config = dict(
    num_hidden_layers=11,
    hidden_size=768,
    num_attention_heads=8,
    num_key_value_heads=8,
    head_dim=96,
    intermediate_size=2304,
    vocab_size=32768,
    hidden_act='gelu',
    norm='layernorm',
    norm_place='pre',
    norm_eps=1e-05,
    positions='rope',
    rope_theta=31900.0,
    rope_fraction=1.0,
    qk_norm=False,
    attn_scale=0.102,
    bias='none',
    tie_word_embeddings=True,
    parallel_block=False,
    init='normal',
    init_std_qkv=0.0174,
    init_std_o=0.0037,
    init_std_up=0.0174,
    init_std_down=0.0037,
    optimizer='adamw',
    learning_rate=0.00065,
    lr_mult_up=0.626,
    beta1=0.95,
    beta2=0.98,
    lr_head=0.00354,
    max_grad_norm=1.0,
    warmup_steps=580,
    schedule='wsd',
    decay_fraction=0.808,
    decay_shape='linear',
    final_lr_fraction=0.0,
    batch_tokens=131072,
    max_seq_len=1024,
    doc_mask=True,
    train_tokens=1316000000,
    max_steps=10041,
    dataset='wikipedia_en',
)
MLP neurons of a small language model. Each row is named by its layer, matrix (down: output weights) and neuron, and shows model dimensions 0-95. Each number is 500 + 50 x the weight over its row's rms, rounded and kept within 0 to 999. Numbers have three digits each.
A block is one neuron, or neurons of one layer that tend to fire together. Before each block is what it responds to, as a language model described it from the Wikipedia text at the highest values.

Responds to: Approximators before quantities
L3.down147:516480489528530478519545512510502535421482511477475389494488544456540460550554481476544520483507452473559586467553591557525530459437418463503454563484414486556631578507518434494525469413457492435538596485405483493525484523408540522375473526521547538491545566474527436542495509513490492492
L3.down163:542467465443465527461508463473530558497541427554537537424469490461529549479591438471497532509552496477539455450518526471466574532523579480500505507568490548577463481472400512545553539477455476494525487474458487551527443455518523375468424538490529495447451471519503447474535500526537469450
L3.down498:440572492544464468463449520496461461498540436569499504522502527499501420505476548539486540444501506582471558546439494513496471524477431500611477496498454473514526430434434505525538533501466388410427556507465420490466544393388513486492505445513594484515613506487464455548560532511537535505
L3.down949:380515461517514555567527523567493492466483449460522539562491545549537486562549579504538441492546475361507596443466526549542496495495395487365537474531474501525500585514529526545589428509549511518478482480508482511512595498539449534470514507483495495455510493435488465443535411510407506509
L3.down1027:479539461538496524553560481519509511502484509554457457545517569563560541568500520433511542503518437401491527494586545475520484512555490439572372497403483531490464465478440451448515562467517519464502496513532514523499482568431477489481452497454435559494463588536580485520533418509535425468
L3.down1258:532494562541481522476565461455577489413510443431491407448429492582465561569480516581507529531518564551546471600469496520503481527431504525550453467427374462456513500494531502481488490464505491470499515410588512435413431542462528476415514524527548501540527474531506526472548467520437501510
L3.down1832:483556521480523527426495473497473510532566506427483451467512472532448559473504415513556516531452475476505559479513525516497550482410370524504501459456507577518528459469580488435520500486477511526495508482598485497552521574536620468411605474475405545417476479518408475529510444493473475551
L3.down2125:560585464514600456484473424444544482493406476495486433456516415375553558508574442557632580499501511512477546536493526426454460573462487529503446490522498511610461524496507451488571526417426579583538483497452439474484693525463542539428445566465517492490544495442497481478565430518547452511

Responds to: Role or status transition
L2.down75:498467502518491480500452532525465567427559534446479511431407528531542505501443476488539512506496568485542620448386405579525461468484395516579615487478582672487489485435503529476455539473542496536519435544514423491493473476416443584433502446502488468522501440419545502504466521459425513411
L2.down382:523518542542518473532598516477399518473557488453453477487460466503480387580540529489471471570554545442540522452542417459496489475508444581632424521522477531442459534500520461469512550537399516513507510498556413543462526438470487490477546474467568564498495482550548491469451421438450420464
L2.down735:486531493493468522505535589485492516560570482509437548506459534567508552512470470554510403497464436442498484469479567519573484507452466618553531458487532510533514469404555505518450516511544486498414481536529545580463479489452507571596538483511525466571457500574472450418463407542478569454
L2.down932:509452546444498435571530582516488516483519513511505493486532500557474502536592457473543456558500569520499502425400494527527482522510472511567541494557499520458520375402562531506473516493507424509539449514518433503519469475490514515438512396578449506550562404520466618425514536471559507469
L2.down1055:405492486561442551444475498465524443495517472477455540448517557544404521491559549420515450520481475485483546587450489495524544447503492464607576509474399534456507514478443450498447558563480528415553457480549499462487513507558517420480443473471504423400506514534540465587493509568475475484
L2.down1406:501502565543483419490405502439492579460493559519411446451529537482513537425476620523435494484458470496528503488524527555516534498545519538528406505576446517437614513488551527488516443415549518493473513490498463483470542540523612493522478527480510455572495459520384470505605427567511515479
L2.down1659:545520476461421510402483539483571524394526499459455518458515519526404533583459513485495537543517501507529501507444527485446554390445567479500519556558502481550459596557511524530490513429476551491533444505520449575480562589464512460501448498500603432485608414531491453492493485557493580525
L2.down2028:530455444518467517504524479439545461520535498401530477537419581605461513463560444478517420547488483498519434536507470537558538528507447515630512512506466486526496583498460452444520535557403571504539557513580493517454466545466529479487469581465468436469419529492533418517418524499476474459

Responds to: Table cell separators
L2.down453:505544455433532551485575449552516500394559461445514496435473506580519471515453551531598492467572498377497431443436599542621492549508470491504556479360464482399573529515355472497548487552531484541478516513475528443556479560416530525557459427485454514558490490466463492463443467496490478520
L2.down503:407481557476507485430443477448542476461486478508470516559523553508523588399469488559537504546484455562562456456569525476505586500523558456409553448485491562513535605472511478555468542440439465517456452460435536509511496530454519577481586547514459459426608497463660534512530482508454530476
L2.down952:501472602474541441481546438489475617526493480462487471521474484531541586473461518574501472495492629538548456474507522540522518618483567497532515470545554500504415471493521541541508518496465480584441495512479466455415542476474470498439443527596441456442452509496388482507516523567526519463
L2.down1179:559547500467452462455553391491547528495475534550516525466516502459601558497514488478621562580543571427459524611543542516580458466513542502544518445474579518544448448456451444451539434496453538458545593596611486487515525536479544491526472491499444538499500477549538481529428421531406566530
L2.down1678:501535522504532478544536457524451493576461521411577479481453415483506577382508501562502522557544549504374486509511489462613597443480490513427448521408491465538490469516490537488487426572463514496518536553527497465504517498525487515463462488509460512533588574505552427448517546430398351545
L2.down1887:578460502374491550506444521534501505493526543527491501478570460453447559502569520464541545522420453463574463406473479573511453436429515439510499420572520533567539436518517524477553528545459429490584557527451505497549549425644453520423484510584390487436530535482527539489590564519616534510
L2.down1941:438451627465549547502601530373479584554478528436565473514468508563490585455448504463540431454570487517385464444523515478515470505490446497449535522497535520611525446475520490630502458534532566534475539486571580526517533503540529477559453511587491533465567461505550396477473559525535496527
L2.down1993:593490557417444539440484519565364551475472572529531573416542469460454548582533508481429515446510443456465413466515575401500444496537420553586474493480435494444516376506508601412514400533497427573566477464499503499459499461466525596547403575501526482538486570487545456452431491569384511554

Responds to: Indefinite article "an"
L8.down2173:498552442381459408463475523594411520532464493456455599459523518545428467545545494560519517481456556405427472497493549480429423552494530472545494437501516526471575478452490471581401369551595528538493508466409427508517484472531545413454485566527436527536521552527474483537554506449570584480

Responds to: Approximating quantity modifiers
L2.down432:405431582494465566602503447509531505481481449398462486517483493466499417458510495506467588530515411542456458414507567457445516515477549501497449477503414417624518504465570544468414507486426466488454480448442560551523544512525402500393463524476464451536547529488479454484474474575510502505
L2.down615:538525523560439532603630386504537411645455455445545473513516508612500621509499509562482460505489462562388482495521454443505426624532497474546492445426536525490504490525510382497596507461545465435449505378570490506542486565534490489519560467497514532493521482499506511476530478579475471498
L2.down696:473550522509570566530519458522514585590526462454442511560555469480529560428430503547510497495475477599469506481537524536466531527549500524544523469443430507442491545578600529459517555498567471536509537565535504468562573574542419461412606436546476546577517535493499437426532513529482517621
L2.down850:564519567587619435532471468391450429471523529543530530464513485654572570545441554464524474442507418482384464473485621582369422501403484549630488435478444448492548451514533557460539621458504487536417464581542506460485422501449386572428511517501512513422555571575497446460448590442477531412
L2.down1077:490591412485475479496540496469524504440431494446525447484539427461457494558543451506548495488495465605508540436528558551502554398547522397445526508487545481487484495420512375509552486506526472535558535479510559524481589583470499474529507485389439546483415504468515460515526511568516565570
L2.down1602:482506444492558510474487475462554501525433455488494520574433544403505552504503490395626613503450481499422578488521472512438443567550499440556415478457446485503554568522452586468522464468467605516460485498663522536496473506493576553494598527518470443532583509421493539489616469525544462507
L2.down2190:569466544526505560529482524465494540480415471576530514445467566558401574420542514486619535491528471471482523593586488463575502535469514467566457471465442507523477506478483578462419544557542557523457593466567570554480467512567437414478460483455376435462440541486485490401418459511554491565
L2.down2228:487503528513528521544490486435487472496485473527527575492494486486486458471473478412507548548487472502502577434470519459526487509572464428487473532429437471480473480454546535438538512533474552462431516501448545527609583578441508488499514556463417550503567456517466532387620530506513497548

Responds to: Ordinal position words
L2.down230:539491525469430562545399529544527471502544441553462521581425580519442558482519500532535488533510555495487495414457545502458429506503548589446494390483493474403612442514507524501519483496496557495554437490553530611387524455498393418516504439535581601564519459468500464485454566515523569408
L2.down729:512491548639495524488529524472488494574535487503541512477499528496495507487582467492492468542478483446569431394482512495463429466535523415461535453566465457505368532387537473541475475529451564424504567464491548580509442483474452505501443494576503539533399448484540488516553486559478434494
L2.down1195:475453459445543495592455551593510574456502381444517567472456462549479521483455451486454538482548526469473508379569461552509462478454520443578465494608549501551485580499408444518523456506471494487477491504454516397536439449549480484598543549511525496555592464467572541491535557457485488575
L2.down1196:454531573479440477553513493607469588537455450557489472508456446530576535583577440479495478494488489447478479475514451500447455542535404468504469342439522494470514427438506464436415453472475558477561479465508384474584650408556471565498500495551458422495588473450544519452545535484531503554
L2.down1228:530467495487529533541546580530506466498503487476500573477575447507446528524514482525546463561546484471471363445503481469463538515522506539498509508470561474458551462463433548452530487522418593461464587466532474455413545483495554520469458540455606514470423542509464458546442444498431530486
L2.down1666:522545514536505492497434518452412473535457504527553622555460619524462508571560492485561475477432514451562531492530476536461433473509472536499441383533533609515542497513491437467539379432401426495496505413469509441531451455516479422575526576538571509534422563535504521529519502569469545564
L2.down1927:418498436534530520413468545509504574492530566617597563552410473449482567611559504574484544692462518449486465418468484545367529547495531550548591478511446606488470596530487432438467538455534492463527596501529538465483534525534570487484487534526477534564578461498585457511490423570515457481
L2.down2286:553498586480515518528462571460525557550523461541526456486485484538515592470572466463611403537475448499467535443552438615405556511519501406526565449389440498491426522537470508512521474523524559458553492495511458541484558519592454487498539515491588472571534497535475477522489563517485472430

Responds to: Table cell separators
L3.down411:451432545504567453446547464470529526450565485452554487533427501485513564455543513490451393499521500468540464514500438408504522489496517552441564506472551390562510531551493549544464439433616597462531468504397470492445476434520526566494551472493549492577487435482505491495483535511574429508
L3.down488:493475607518480512486534463458452577467446523426500410497462487565395519498619453433418524479495486453546475485555501504496549523521498476477530481457460610465568534472481572487509464473397409472471490417460512440488613428404545518463505512543549478567413530514502492528501527452479556448
L3.down750:507538473455501502513443480543566550619492483503479506495492482491539514427505475539487433542519574577493499444551545447500536479552462543491496488546490507499535479500479447513456495480446515436485504452405532425513760545481514485379502471497427438497459491492478476467595460545495579527
L3.down1003:459515447401442518461603510393539443534415588526517560551562511490494488491473398427532444473541559459573516471460441520489411456423619485471594475549510541504389498481541501523513481525510528511493456530531523578483498494446571551508518523471463448484478493529442404486458567440526598516
L3.down1014:521452473486421494538460407541478503556507480465452478538502499475472524466517461496404543489426550516446463541471503575469418421418476485486496495522445570498561539453484419489443508594501527419566491530499478604494701586574451556499454499552401531493553554386595461528520531501518486539
L3.down1019:494450526483489482584472500559538553573423444498478490448525475469523521365497473479501456528495546546535500432543502480550536512526506558476536504534546492513587504504505480490412480447514514451488467476404525497563806567522473480398497446450458510530502509467520528446591468484445523522
L3.down1345:539561445479598415504453514481527520483499502434524540469481521528517533439480471500596474542537476494545435597543471512471535548456420537453579448564448500562492427502498489517500553495424504490480420527619565459478533484516506473446482455467484500472468452576543531532422510534532563461
L3.down1487:473518517491490501566540561457422435452571521451469470449496464500446491500469518552488572490483507481457479572418533459527339520460454485488459478544471560504432570534448494595489530473510471545504583433461519483480562550543573466443491513562379526569585547468548526628558477522535480503

Responds to: Numbers and ordinals
L3.down164:473413606467461542528474439556419401531516403499588527368532439498421546487473433473500558525545444514418533511496512475486453526553485424551560478549451517452547575471451459487542559513556501473494470466544537498551565517512549501488539530520566419421525533410525433502559554532552488476
L3.down471:558456444473444480458499543516510429592518488533508529529500513468494592496477562457535485485482523435555464404431602498480502469533560582544482473485454508515475456528559464480511476616530557491529503476491550472418488471545513528430466522473544563541499445475529468493483547517509484504
L3.down1182:485583439534558505455478548447429490532606419562422528534474417485546564447533540519505593488480439557429540445522510600472549521494413457440461443563466488433504575420494549427450508477416453526560525511543561529454544519450463585417529525525514471528543435509478466490510519531533528486
L3.down1457:525506453505412477493436418525534499436514484541437360461493533552533522475495542593564466483553461552544578415529509494553547510531490545590539514584527447452517581451498530525432508446528437591519553564447450493484524507541518451504524518460404511532600487486437498357482433442450508377
L3.down1567:550533571580499479533585493601484436477489572556512520545467494544454536475442425501401504493447474575534491532540482528438491559443451445540514502530537575602472483475395462540485449516463497446501528522498543507435560546485461558453467559483514510457482463455528511527543443449432533526
L3.down1619:472490420437457490495482611453456508500588476533578484583381532412514532570477484460489476553560568433401491460490452479513443435596470456518467405463553567446485468473456459374486511505497569448460480403444584517510482461452468546450445551406517472473471411534557506515503473526536458447
L3.down1635:486519441530496412430438459510516496497511456567429530504468458407596653564551498515551508453477459535593522459525478521457491597487569537482586505593488489500515467487511552491486495580499421501561449494503551511487531558620568539492426503540557510446579531490528583538534470498603487538
L3.down1864:532453480452521534533501504559561573548545525497506483448499550498487437466472480453434512506489576553504477482577489450484557421547479493402460479403581422494576521454500517524489484470510440550535552366431526448492721517512495575414456534532479433508589473509506572469571547487496606447

Responds to: Before a date or year
L8.down737:496537471488587431487445509483555442445465550447542442397483529437489503403456542483488521505560491500557495403443434498524499489519571479483454530426472542462476467475549550519446403560571494583496497426498519500495361482444598411398430478487573492463397468481436616517515547435528517449

Responds to: Name starts and naming phrases
L3.down214:537479432464587599573487457517508470527547420490540521501451497519500463539491514477526442458459474408511527546486476473545539449556540410523458476399421455440462536432480463589556491491512413439413467520476497437478389352467588582516508644484525495510610485472482547594580631466447515442
L3.down574:434572455472556528509479442489405554473498460427479421470508383561524576484519471530456494564433552526577462447424476460440543403532538518482454585449419487552499544480469457524435527517478530431430461508570586452553584479455513503487416465510529465492520536543513486444404481532500438502
L3.down815:514544527434465497477478472565489562508510506464563565506440530531512460437483493517596472465534495525543372514469392529555533460509503509589460507397439496447436530511514423555495395499528496476481446520411542469555525575527525481487588399476492430488583486465495483461435433561589423562
L3.down1376:391523566485531564502566424371432576488484484595488541482490458475450475473493483503504527529571404519507416460468519539482546385478498474544523489435443496492420441493483506558534481476517514565513517486503496506510573358430506570453481445446423470457507474526463485485443487536552559504
L3.down1449:462540553578586477507484543423508493502576507472556570572477605505460471475499529458521472536440487485477492477492482478593506515377504468547551544446495538513519529502524518445478541436526532412495420448482481455483580491481579528518462441561481463473462485483528506534539455584531556470
L3.down1865:401487663475471455463533497601508624583550478555507532453507441457491513373587526547512464551564560475504440422429467544542465486528493571547522497453520523455484456560534594446405484506478481540501413520467477598492596413497498432607479592549486543529441531559531526467532513504500505417
L3.down1935:586527445515452498465561583400478536482510518495609547494421520552496502541504506495531438566493522501595494586512506535534372504481501509585565436577471603549553445536502446452512477478533553521421537479406576475523537484536504439503500507458508497580527485511511539553561407480494513535
L3.down2066:509488500551453549517491463522469561482465515502516444536468596608486502445531543473503500616516502521413440478506482567492503500478489529563469539547459490409534544502522421425395485446548510483538501537478465445484441439515397532548524545516465499522559510371482512411563472538478516448